config.yaml
norm_eps: 1e-06
init_std_down: 0.00452
learning_rate: 0.00219
schedule: "wsd"
decay_fraction: 0.587
max_seq_len: 256
dataset: "wikipedia_en"
MLP neurons of a small language model. Each row is named by its layer, matrix (up: input weights) and neuron, and shows model dimensions 64-159. Each number is 128 + 32 x the weight over its row's rms, rounded and kept within 0 to 255.
Before each neuron's rows, "fires after" lists the tokens most often just before its 100 highest values on Wikipedia text that the model never trained on; "fires on" lists the tokens most often at its 100 highest values on Wikipedia text that the model never trained on.

fires after: " (", " ", ".\n\n", "==", " k", " \""
fires on: "H", "S", "3", "2", "{"
L9.up86 [ 94  95 121 108 133 201 152 154 148 175 117 116 122 154 143 131  53  67 114 203 172 130 118 151 139 179 169 130 120 102 104 173 113 125  31 162  92  88 147  95 180  83 178  78 191 107  80 199 147 123 118 130 119  93 104 159  93 127 171 149 119  57  64  59 131  98 153 158 122  98  84 103 111 129 144 136 169 120 110 168 198 112  62  99 146 145 103 131  71 106 126 119 149  99 146 114]

fires after: "==", "\n\n", ";", " G", ":"
fires on: " of", "G", "H", "C", "R", " C"
L10.up200 [ 73 150 136  22 127 160 173 162 112 110 100 121 133 154 131 169  70 141 101 136 124 162 102 173  95 163 165 171  98 112 176 138  73  73  31  90  61 100 151 111 113  70 161 109 181 149 146 151 187  93 114 156 148 133 101 123 133 170 112 183 117 110 123 127 108  60 139 155 118 143 117  93 160 138 142 132 173 136 140 106 139 147 104 152 161 112  86 116 129 149 126  98 153 100 145  98]

fires after: ".", "–", " .", "s", ":"
fires on: "1", "6", "0", "5", " "
L9.up290 [142 126 157 140 178  98 109 147 115 125 138 146 112 121 151 124 151 166 109 186 141 156 124 162 149 118 157 184 111 159 165 101 115 121  76 162  99 142 110 162 144  93 113 152 139 132 157 102 124 121  66 161 115 156 151 108 156  97 170  96 114  65 194 156 135 145 167 152 143 124 130 147 166 131  69 108 163 146 179 148 111 175 112 115 135 112  89 118 132 161 157  67 135   0 142  85]

fires after: "\n", "-", " |", " m", " ", ")\n"
fires on: " ", "-", "ot", " P"
L9.up672 [138 134 157 158 111 149 116 125  62 161 101 113 116 120 131 127  77 172 109 189  76  80 165 175  70 118 127 161  85 132  81 137 115 132 118 111 125  93 135 128 186 156 145  79 176 132 122 143 184 116 101 118 122 166  83 111 157 141 108  72 125 133 134 140 139 107 180 108 179 140 158  87 153 164  87 119 182 154  63 104  86 103 118 112 149 111 109 103 132  70 176  97 172  93 129  97]

fires after: " C", " G", " D", " ph"
fires on: "il", "im", "r", "ram"
L6.up183 [129  71 137  59 118 112 135  99 108 112  53 138 112 160 138 136 134 152  93 175 121  38 101 201  81 114 166  98 170 112 159 177  98 103 104 112  90 142 155 104 123 117 133  87 189  70 127 129 160 157 137 153 126 136  89 139 137 133 115 183 119 125 179 180 122 149 136 153 115 139 167 135  94  97 105 191 194 139 121 103  94 128 142 104 137 102 134 164 188  65 143 155 137  88 103 171]

fires after: " W", " wh", "W", " ear", "ö", "w"
fires on: "n", "hen", "om", "il", "h"
L5.up758 [136 112 135 105  89  97 155 141 111 100 168  95 112 120 129 165 126 145 123 165 172  89 147 148 124 142 136  60 160  81 131  80 124 139  84  63 110  90 143 106 134 147 117 200 108 141 146  96 152 140  96 163 118  48 110  78 141 127  92 149 114 146 159 102 117  76 150 184 110 114 126 134 122 146 124 179 140 167 131  97 102 159 171  84 109 165 148 133 191 138 129  30 124  26 176 115]

fires after: ".", "8", "9"
fires on: "8", " t", "3", "5", "9", "%"
L10.up366 [203 136  94 157  93 134  95  98 120 117 169 148 108 134 127 107 121 114  94 108 145 152 120 152 160 132 166 168 136 111 110 101 172  95  86 155 106 112 162 108 133 154 125 125 213  89 107 147 105 107 142 146 120  61 157 136  56 182  81 135 166  69  76 160  97 151 135 145 156 110  79 117 208 113 155 198  98 178  92 140 152 198 120 103  96 180 128 143 169 123 111 135 128  74 112 135]

fires after: " (", " m", " p", "M", " M", " P"
fires on: "f", "y", "ad", "en", "id"
L9.up357 [125 152 133  82 108 152  83 121 136  92  97 121 126 130 122 162  94 149 105 144  72 105 158 133 154  98 125 127 139 189  70 195  94  73 123 113 105  60 109  92 160 160 163  92 154 155 144 116 135 139 112 235 106 153 119 161 162 108 151 158 141 113 130 128 119  94  95 152 100 115 114 155  98  91 104 174  95 166 109 100 138 118 137  94 144 109 111 115 168 151 134 118  43 100 117 151]

fires after: " d", " D", " st", " L"
fires on: "or", "er", "yn", "on", "ian"
L6.up82 [117 127 148  80 121 135 193 127  96 151 181  78 119 132 172 119 121 111 107 137 155 138 127 137  95 139 129 113 127  28 136 133 181 171  98  74 152 134 112 136 178 127  85  81 122  71 136 109 178 100 133 161 132 155 126 136 152 155 174 198 111 147  88 156 163 114 138 163 120 144 179 127 184  95 128 110 139 171 124 112 159 114  87 125 124 115 165 185 146 148  87 143  69 129 125 121]

fires after: " (", "-", " the", " \""
fires on: "P", "p", "G", "c", "g", "C"
L10.up91 [135 148 101 121  79 164 135 163 130  92 116 132 122 133 112 171  82 103 110 123  80 195 144 151 166 152 113 143 106 107 115 146 118 170 124 180 103 144 134 114 143 117 160 127 117 122 104 158 115 105 133 174 121  43 113  91 120 173  65 132 149 158  97  58  97  70 162 108  97 131  80 187 125 106 118 117 169 123 113 139 103  66 144 118 126 126  79 149 112 143 131  50  95 154 101  94]

fires after: " K", "ak", "k", "en"
fires on: "ar", "j", "l", " Fl", "aw", "h"
L12.up404 [126 189 147 118 104 111 110 113 134 125  76 122 100 149 101 120 157  92 107 202 135  93 135 150 136 120 183 153 171 155  61 153 114  73 131 111 103 107 125 137  84  82 160 170 151 142 163 157 100 191  91 169 123 119  92 167  88 102 121 127 127 112 126 164  84 111 126 166 134 137 175 147 140 129 190  65 200 144 123 152  97 124  92 113 166 190  96 132 136  92 112 105  81 114 154 121]

fires after: " ", " |", "a", " d", ")", " D"
fires on: " |\n", " ", ")", ",", "a", " g"
L11.up729 [ 84 115 119 117  79 145  75 113  81 145 117 131 134 144 151 153 149 142 117 155 127 120  90 146 135 142 206  99  97  51 155  96 122 115 175 144 100  75 148  83 154 208 122 121 135 149 135 113 121 109 135 176 120 117 162 159 104 186 123 107 106  61 153 142 128 134 154 140  83 153  88  97 212 165  94 120 150 133 120 205 159 101 110 147 165 136 158 192 139 144  83 139 100 125 150  98]

fires after: " d", " D", "D", "\n", " was"
fires on: " re", "on", "-", "e", "ed"
L11.up556 [ 59 165 121 153 176 141 130 124 108 179 116  87 127 144 140 128 134 169  96 158 134 184 156 137 149  86 106 175 109  58 160 190 101 190  90 116 107 116 147  91 184  89 136 122 172 160 140 137 179  73 132 138 106 111 124 123 124 130 203 133 120  86  96  71 151  75 188 125 132 138 140 106 174 146 120 184 115 128 133 138 147 104  97 100 139  83 205 153 158 104  77 134 105 170 155 141]

fires after: " s", "S", " p", "-s", " expl", " v"
fires on: "qu", "w", "ol", "p", "k", "ic"
L5.up572 [151 185 125 115 127 152 135 144 160 168 105  97 119 148 152 156 152  92 119 187  44 177 122 163  83 136  59 106 124 119 127 175  92 125 119 151 166  99 176 170 172  61 104 114 181 125 146  84 110 127 117 180 145  79  73 175 145  84 165  60 105  97 124 161 159 113 117 120 139 130 152 100  88  97 157  73 128 165 148 112 147 180  66 134 125 146 133  92 135 131 118 161  97 154 110 160]

fires after: " m", "-", " |", " s", " (", "|"
fires on: " W", "ent", "qu", "ot", "2", "ation"
L9.up422 [ 81 129 103 171  89 163 134 139 177 123 153 143 139 111 174 120 112 115 121 162 107 104  99 213 109 138  99 142 164 147  94 120 148 178  90 125 141 106 103 120 150 108 155  89 136 123 174 125 144 111  95 132 123 167 106 168 114 156  90 101 108 135  59 108 139 121 109  94 170 117 139 191 149 212  84 128 206 151 104 160 121 116 125 140 168 107 137 109 126 105  95 100 161 155 114 108]

fires after: " P", " D", "G", " C", "P", "enn"
fires on: "i", "r", "u", "s", "re"
L5.up196 [ 92 147 160 124 127 146 135  99 167 124  49 146  92 141 133 169 163 144  94 165  90 103 107 132 119 106 186 188 134 209 112 139 135  73  87 119  57  55 198 138 177 132 152  50 107  92 130 117 191 131  88 166 120 155  84 114 119 150 114 123 131 169 106 170 100 160 152 148  84 128 181 155 138  78 162 149 166 164 105 144 152 142  67  83 155  92 155 164 152  74  96 153 181 120 105 150]

fires after: " (", "-", "==", "\"", "==\n"
fires on: "M", "P", "G", "D", "H", "S"
L6.up325 [121 125 148 107 108 171 157 101 103  86 130 116 141 131 146 153  97  92 117  74 165 168 179 126 188 124 141 128 145  72 124 135 146 200  74 176 128  99 153 112 123  95 175 138 118 104 114 175 112  89 130 159 128  65 117 117 121 144 108  69 137  38 128  53 133 105 186 105 129 129  42 135 111 126 172 123 160 156  70 134  75 108 179 118 113 162 101 161  88  97 126  98 133  87 131  97]

fires after: "==", "\n", ".\n\n", "===", " (", "R"
fires on: "P", "p", "C", "ep", "F", "v"
L6.up209 [117 163 100 156 109  62 118 188  84 155 128 113 109 140 117 173  94  88 106 144  87 204 137 168 136 102 138 159 148  85 126 141 165 191 145 124 147 156 128 127 158 135  85 104 138 149 129 142 188 144 142 138 143 150 110 159 131 172  89 100 108 123 127  85 125  50 140 200 140 137 116  91 167 105 210  99 156 174  66 122  72  92  76  52 102 143 153 144 169 125 106  78 134  64 102 148]

fires after: " m", " M", " s", " P", " T"
fires on: "ac", "ab", "qu", "ic", "h", "uk"
L5.up653 [119 171 121 118  94 152 117 165 132 139  90 130 120 136 109 184 118 149 114 194 125  66 118 240 104  64 117 205 121 134  71  66  78  75 118 125  83 121 181 137 164 100 195 112 142 123 142 149 149 150 138 202 135 163  73 154  97 132  84 165 116  88 136 150 157 156 138 109 135 144  82 178 120 102  97  80 135 128 131 156 158 104  83 129 142 150 127 129 127 110 124 170 147 170 163 161]

fires after: "6", "9", "0", "3", "1"
fires on: ","
L5.up91 [ 85 110 113  98  87 128 124 147  84 147 177 108 141 134 173 135 107 152 106 131 101 113 117 115 136 147 161 130 200  83 128 171 117 119 116 177 147 160 187  98 113 120  99 142 124 128 152  89 117 145 164 110 133 102 127 163 138 161 133 135 139 117 134 165  77  66 167 195 128 114 126  99 132 156 186 111 174 129 113 117 121 152 158 121 119 116 121 160 146 189 155 112 111 152  77 107]

fires after: " E", " F", " D", " G", " C", " U"
fires on: "ec", "erv", "ound", "mp", "red", "nd"
L6.up644 [ 91 107 139 136 138 160 130  77 123 107 136  97 112 142 125 134  72 191  95 132 109 118 131 164 120 140 118 134 139 111 100 127 115  64 148 144 158 126 136 145 142 134  76  54 165 124 126 156 174 154 120 116 124 173  75 126 124 142 129 189 113 138  89 150  95 132 120 184 100 128 196 134 152 181 146 146 105 141 107 119 126 113 167 124 119 103 160 175 147 125 111 135 183  74 107 142]

fires after: " W", "W", "w", " w"
fires on: "h", "ay", "w", "ong", "al", " w"
L5.up15 [ 86 153 152 146  59 130 182 134 116 143 135 130 126  99 165  96 143  63 104 176 171  67 156 146 109 207 137 118 188 114 123 171 104 102  72  69  86 132 106 143  99  92 134 152 157 130 165 123 166  99 152 156  82  92 147 156  88  76  85 135 123 105  99 134 142 124 117 154 114 112 135 119 157 104 122 171  99 140 115  73 136  81 193 110 135 139  89 134 160 152 137 103 104  13  53 150]

fires after: " |", " ", "7"
fires on: " ", " |", "0"
L9.up441 [144 122  98 152 112 103 121 133 149 124 111 123 135 158 153 123 118 129 114 140 118 121 109 167 169 145  99 188 138 128 132 127 126 143 122 129 147 147 139 116 169  91 155 129 125 174 150 128 149  86  64 178  88  58 130 117 127  83 128  76 156  67 164 139 179 167 129 184 128 125 152 159 108 136 166 142 147 166  87 155 129 161 108  82 119 157 163  92  85 115 100  43 154 138 159  88]

fires after: "==", " in", " ab", " \"", "===", " Con"
fires on: "C", "s", "A", "B", "t"
L11.up178 [ 91 107 125 136 115 121 124 144 123 129 131 111 113 130 117 162  36  69  99 127  93 180  92 122 148  10 156 196 143 149 145 150 157 114 138 164 140 145 123 124 152  80 118 153 102 122 103 159 131 138 148 144 133 156  85 183 119 188 144 163 141 106 132 105  82 132 125  72 147 105 106 124 137  92 169 114 142  94 130 136  80  91 155 108 117 131  78 104 104 103 105  72 155  97 154 104]

fires after: " M", " m", " s", " min", " p", " sh"
fires on: "ut", "ot", "it", "ens", "in"
L5.up48 [ 84 101 138 125  98 147 129 179 107 158 130 122 121 136 129 170 161  48 106 164 116  54 112 131 143 155 139 137 118 147  90 141 142  99  73 122  89  34 116 115 168  89 200  81 119  69 120 127 152 136  97 159 107 128  88 212 116 141 128  89 115 156 139 105 136 127 125 178 162 127 121 127 125 103 147 100  71 147 129 164 116 112 149  52 150 153 123 125 159  63 164 133 119 102  97 146]

fires after: " |", "0", "1", "2"
fires on: "–", " "
L13.up83 [102 111  57 145 115 101  71 130 114  92  91 137 155 151 110 135  85 112 107 119 113 137 133 163 132 102 158 158 193 153  96 144 102 141 102 135 150 107 118  79 161 140 102 134 159 140 179  78 131 149 150 170 100 115 148 131 100 164 102 112 154 115 185 129 152 117 140 162  84 111 148 156 152 229 131  82 159 168 120 181 139 146 148  90 200 102 101 168  78 165 121  73 122 178 136 148]

fires after: " d", " v", " con", " ob", " dep"
fires on: "s", "os", "ent", "ru", "ress", "o"
L6.up392 [125  90 144 179 146 181 120 171  33 135  57  84 109 119 163 128  88  89 109  92 133 119 127 139 170 116 100 118 128  97 140  90 177 146 217 146 180 116 153 134 170 134 118  79 163 148 136 119 140 112 108 172 135  87 117 180 133 140 174  87  80 116 138 115 154  43  91 144 136 128 106 152 144 169 135 136 160 124 160 107 122 140 115  71 138 106 106 127 162 179  75 156 118 104 131 151]

fires after: " W", "W", "B", " w"
fires on: "ay", "'", "ith", "hen", "y", "ock"
L5.up723 [147 123 122 121  70 174 160 113 127 169 166 115 124 138  74 121  82  74 112 136 178 108 208 150 146 218 127 143 165  56 154 177 147 105 128 153 106  78  97 157 143  80 123 194 135 139 118 128 146 102 149 139 120 119 114 156 162 111 102 157 121 102 116 109 157  99 114 222 164  85 116 113  88 117 168 185  94 175 162 102 130 109  97 148 107 143 143 158 188 132 102 108  83  67  78 131]

fires after: " s", " em", "im", " l", " v", " d"
fires on: "ow", "ately", "w", "pl", "ph", "y"
L5.up68 [103 145 144 192 117 133 128  90  83 175 118 121 135 139 145  95 103 114 107  88  84 150  60 100 139 127 121 133 119 110  69  95 176  76 108 130 116 113  96  97 198  70 174  99 139 190 129 164 155 135 124 160 128  91 163 107 143 105 185  76 108 148 111 206 127 123 110 160 151 131 123 163 192 127  96  95 104 156 128 115  75 112 148 105 127 109 116 163 171  84 143  94 105 155 131 129]

fires after: " d", " r", " f", " st"
fires on: "at", "ac", "on", "rop"
L10.up398 [ 93 109 110  87 130  73 156 156  44 213 133  80 141 179 176 139 147 127 111 122  93 117 156 143  73 148 144 144 142  55 132 150 127 136 152  98  94 117 132 135 224  88 124 120 135 110 165 105 156 136 137 110 142 128 137 157 132  63 157 160 143 136 123 150 178 118 152 144 128 103 116 176 124 115 111 132 133 137 151 168  85 143 122  64  95 123 167 151 171 128 118 120 101 137 128  82]

fires after: " t", " |", " ", " C", " P", " c"
fires on: " |", "w", "ur", "ens", "ts", " H"
L11.up636 [ 60  65 131 115  40 149 112 148 125 137 125 153 106 202 159 125 143 149  92 104 121  95 146 180 121 146  90 142 175  96  81 100 171 138 106  83 130  91 168  69 133 137 140 131 152 125 167 129 151 136 123 166 176 157  73 144  90 180 134  97 133 116  80  98  94 159  94 147 124 150 120 105 190 161 108 114 178 182  74 145 116 186 110 196 157  96 126 156 139 142 177 134  93 137 112  88]

fires after: " M", " H", "H", "em", "l"
fires on: "iss", "ik", "ic", "ph", "z", "ur"
L10.up318 [214 159 164 181  83 136 187 107 153  82  92 140  64 117 148 140 167 118 114 145 103  97 111 160  88 139 131 184 136  91  80 121 104 138  99 136 120  80 134 123 119 164 161  89 133 113 103 156 132 121 171 129 127 158 125 109  71 164  65  99 107 105 116 123 149 148 157  93 154 123 103 169 110 110 120 128 124 130 133 136 119 146 188 180 129 110  98 154 100  80 181 171  80  71  86 126]

fires after: " S", "S", " O", " T", " s", " D"
fires on: "w", "h", "k", "ens", "he", "en"
L5.up383 [139 124 130 160 128 113 109 144  96 176  76  84 116 118 141 113 127  83 107 124  75 112 101 152  52 182  90 160 140 127 118 135 152  92  97  95 117  91 132 128 183  43 162  67 138 156 120 112 155 131 124 157 139 210  78 155 142  66 117 154 127 137 136 166 137 153 121 198 137 119 161 142 114 123 226 139 166 125 146 134 154 139  78  90 160  79 150 124  92  98 142  88  41 125 153 146]

fires after: ".", "s", "es", "ents"
fires on: " and", "0", "9", "8", ","
L9.up484 [133  91 122 154 151 108 111 143  76 141 172 129 103 128 160 159 126 117 105 148 135 126 131 150 145 112 131 147 128  77 149  70 136 128  78 141  64  94 128  93 121 104 184 149  93 132 137 128 124 142 144 129 140 117 163 112 146 113 149  45 125  93 109 102  94 142 180 200 125 113  40 100 165 129 142 160 125 172 140 159 155 138  73 116 112 136  63  94 138  57 138 130 137 120 155 118]

fires after: " |", " was", "le", " c", " elect"
fires on: " ", " the", " to", " not", "ed"
L9.up103 [113  96  93 161  39 153 110 105  71 144 106 116 119 136 201 152 128 160 102  85 135 135 118 176 162 130  79 154 124 100 165 164  83 147 182 138 108  91  87 153 185 139 163 136 149 125 172 113 115 103 137  96 140 165 101 132 153 142 153 121 151 102 157 177 122  74 156 173 190 118 128 177 137 134 106 139 132 132  55 146  77 136  60 138 142 150  82 135 155 135 141 157 133 146 142 108]

fires after: " l", " L", " v"
fires on: "o", "oss", "in", "as", "ot"
L11.up45 [116 138 200 127  99 147 170 156  53 128 131  99 118 147 168 160 150 136 108 151 133 125 128 111 127 140 131 103 123  95 132  82 158 120 158 105 134 118 125 169 205 106  91 119 114 105 157  89 146 109 144 119 121 111 144 122  79 135 117  46 160 135 153 122 159 168 136 141 118 125 153  99 106 120 127 118 163 125 159  94 123 116 209 142  99 138 111  83 130 143  26 126 133 159 129 108]

fires after: " cre", " bec", " is", " Ad", " known", "er"
fires on: "ated", "ome", "ate", "el", " a"
L10.up446 [ 90 155 117 132 124 115 131 124 123 128 143  77  64 116 149 116  73 100 110 123 170 154 171 124 128  65 152 145 155 133 158 128 120 154 126 105 124 188 129 151 130 105 127 188 160 179 113 176 155  88 167 126  87 175 144  60 118 148 180  89 157 125 118  91 137 112 102 140  71 120 119 174 138  86  86 185 159 137 114 180  68 151 140 168 120 138  80 159 143 143  99  78  47 137 154 147]

fires after: " m", " s", " l", "qu", " M", " S"
fires on: "ad", "id", "ight", "in", "ay"
L6.up683 [ 51 161 116 157 142 163 142 148 138 119  71  96 138 178 159 144 140 153 111 138 101  77 169  99 190 156 115 125  87 118 117 112 106  92 140  83 119  32 136  70 119 133 172 156 137 119 102 168 139 136 109 161 134  61  77 181 154  72 127 136 112 134 121  85 140 149 133 138 143 129  69 168 180 156 122 109 131 149 147 110  93 117 187  64 126 102 158 148 149 127  84 157 148  88 210 118]

fires after: " ", " |", ";"
fires on: " |\n", " |", " "
L11.up261 [117 130  94 130  52 197  79 163  82 105 135  85 143 150 128 148 109 130 134 123 129 160  92 138 153 144 128 169  90  88  93  85 123 121 109 157 114  65 134 120 177 136 131 135 157 167 143 102 105 138 144 112 155  94 115 174 116 199  98  84  95  66 134 114 140  82 149 162 144 138  87  73 183 189  64 168 138 159 122 160 119 125  80 130  93 119  92 191 150 155 138 103 134 141 174  77]

fires after: ".\n\n", "==", "==\n", ".", "\n\n"
fires on: "C", "D", "P", "B", "F", " D"
L11.up640 [146 168  90 150 130  96 128 103 148 120 131  88 126 114 118 161 135  63 125 125  83 163 137 151 185 100  94 172 156  67 182 148 167 177 117  84 106 157 148  86 138 136 116 119 155 144 109 136 151  87  62 138 132 105  79 152 159 179  73 119 124 127 140  63  84  77  90 168 130 101  98 137 127 108 188 135 170 151 138 101 113  92 170 167  89 183  89 137 129  84 121  66 119 118 135 133]

fires after: "|", " Car", "ar", "u", "oci", " part"
fires on: " ", "s", "–", "x"
L12.up574 [133  88 129 150 142 113 167 128 102 132  57 118 151 159 150 135 139  92 110 130 164 100 156 163  90 125 113 148 176  70 114 156 123 134 126 128 203 138 187 118 118 126 135 120  83 115 153 122 124 125 131 112 181 109 109 150 138 147 117 116  97 101 127 105  70 121  59 154 226 137 130 115 141  98 129 140  93 169  95  92  52 182 181 107 168  60 117 173 153  90 137 159 109 139  84 121]

fires after: " m", " M", " ph", " P", " p"
fires on: "il", "ic", "ed", "ir", "all", "ar"
L10.up531 [ 87 163  68  75 119 154 151 101 119 137 100 100 116 193 141 181 121 114 106 133  93 101 121 158 136  52 122 155 147 164 124 129 149 113 108  75  94 125 206  27 152 114 123 151 146 140 115 195 156 154 129 132 163 171  10 147 108 158 118 113 114  85 121 147 126 151  63 140 136 149 154 114 129 132 126 173 112  98 105 154 129 141  92  97 144  92 167 187 150  95 135 219 115  83 123 117]

fires after: " ", "0", "4", "7"
fires on: ")", "),", "200", "199", "s", "201"
L9.up453 [ 57  85 121  92  65 168 125  68 123 186 122 132 108 141 111 138  77 179 119 169  58 131 147 121 148 137 205 130 160 109 131 187 176 139 149 143 159 135 154 104 123 113 169  85 148  85 126 159 103 114 107 151 122  67  96 181 100 164  73 131 143 140 124 139 132  87 126 181 141 153  46 123 117 119 156 194 129 158  53 195 165  98 103 117 117 151 100 125 215 126  92  86 113  90 131  97]

fires after: " ", "–", " ("
fires on: "200", "201", "199", " St", "202"
L5.up144 [120 123 125  94  17 119 181  85 147 145 123  79  96 157 123 121 137 192 107 130 155  63 188 128 133 173 159 137 158  77 154 138  91  93  95 140 122 106 137 111 137  94 103 109 125 122 143 213 159 133 111 158  99 152  89 106 109 143 106  99 138 103 126 148 120  62 139 179 155 126  68 156 110 187 136 148 195 177 146  92 122 100 169 138 129 209 110 152 151 123  94 118 157 152 195 143]

fires after: " ", " L", " M", " F", " l"
fires on: "in", "200", "192", "u", "199", "195"
L5.up460 [ 80 131 133 135 113 172 123 137 112 157  97 157 119 122 154 147 150 171  94 177 133  43 128 186 123 166 107 126 105 161 136 102  92  96 108  60 115  67 103  87 186 117 123  54 141  57 127 128 116 136  80 157 124 109  96  98 123 126 140 114 123 114 144 150 131 106 171 154 129 145 133 140 146 107  91 145 153 135 152 118 116  93 139  74 126 130 168 117 158 125  90  66 143  83 164 158]

fires after: " ", " |", ","
fires on: " ", "9", "4", " —", "5", "8"
L9.up297 [160 113 131 138 120 169  91 115  41  80 149 144 142 169 153 137 137 132  97 153 132 138  95 168 158 160 115 167 117 116 147  96  99 124 151 133 114  54 120 153 137 151 165 109 120 102 157 145 111  88 122 124 111  73 110 144 125  91 133 159 147  88  89 133 142  80 150 218 135 111 113 149 142 127  73 166 148 167 142 168  97 158 139 133 117 157 122 169 123 108 150  46 149 146 147  80]

fires after: " (", " the", "-", " a", " un"
fires on: " p", "P", "f", "p", " F"
L11.up441 [134  70 140 153  66 138 147 114 106 218 127 125 110 106 133 168  87 107 119 155  75 139 199 151 174  88 149  92 145 124 133 142 121 152 115 134 113 115 150  94 123  70 139 157  63 115 129 185  72 163 158  70 156  67  90 152 152 132 113 159 157 126 155  95 118 111 132  97 151 143 134 177  89 115 178  61 131 160  80 136 112 133 211   5 146 115 117  85 121  99 134  94 175 170 121  69]

fires after: " M", " m", "m", " rem", "M", " \\"
fires on: "en", "d", "ir", " c", "ov", "ill"
L11.up33 [130 126  99 110 112 126  95 145  88 166  77 125 115 171 163 146  87  89 114 150  83 135 112 200 141 119  74 100 122 138  46  90 142 111 104 135 174  85 149  63 165 141 139 138 133  89 131 165 156 124 181 172 168 123 144 157 149 100 128 131 110 135 114  70 108  97 148 175 125  75 105 160  97 143 110 144 107 160 120 142  81 154 106 117  80 114  70  97 146  94  92 136  87 121 145 130]

fires after: " L", " J", " l", " s", " v"
fires on: "ig", "ess", "it", "or", "r", " del"
L11.up378 [183 100 153 117  78 175 140 119  68 138  84 134 162 147 173 167 136 145 116 117 112  99 182  88 127  96 154  83 136 128 104 158 108 152 134 169  99 101 145 116 142 102  63 111 131 124  95 130 168 143 163 167  78 166 124 165  71 162 163 107 138 121  79  80 153 172  97 126 137 170 154 124 121 131 180 166  71 117 114 118  96 163 163 142 119 158 127  99 133 126  60  95 111 128 128 135]

fires after: "\n\n", "==", ".\n\n", "\n", ")\n\n", " =\n\n"
fires on: "C", "S", "M", "T", "A", "E"
L4.up201 [ 87 180 125 132 130  99 140 137 137 104 110 133 134  84 119 133 112 114 120 119 121 150 192 164 174 157 142 165 141  84 105  91 214 117  99 104 137 118 149 105  96 160 145 108 117 110 113 187 156 108 154 161 144  61 105  95 168 194 108  99 133  43 105 122 116 100 164 179 119 136 120 148 107  97 159 114 126 110  74 136  79  94 163  84 121 146 167 144 160  73  89  99 160  47 143 106]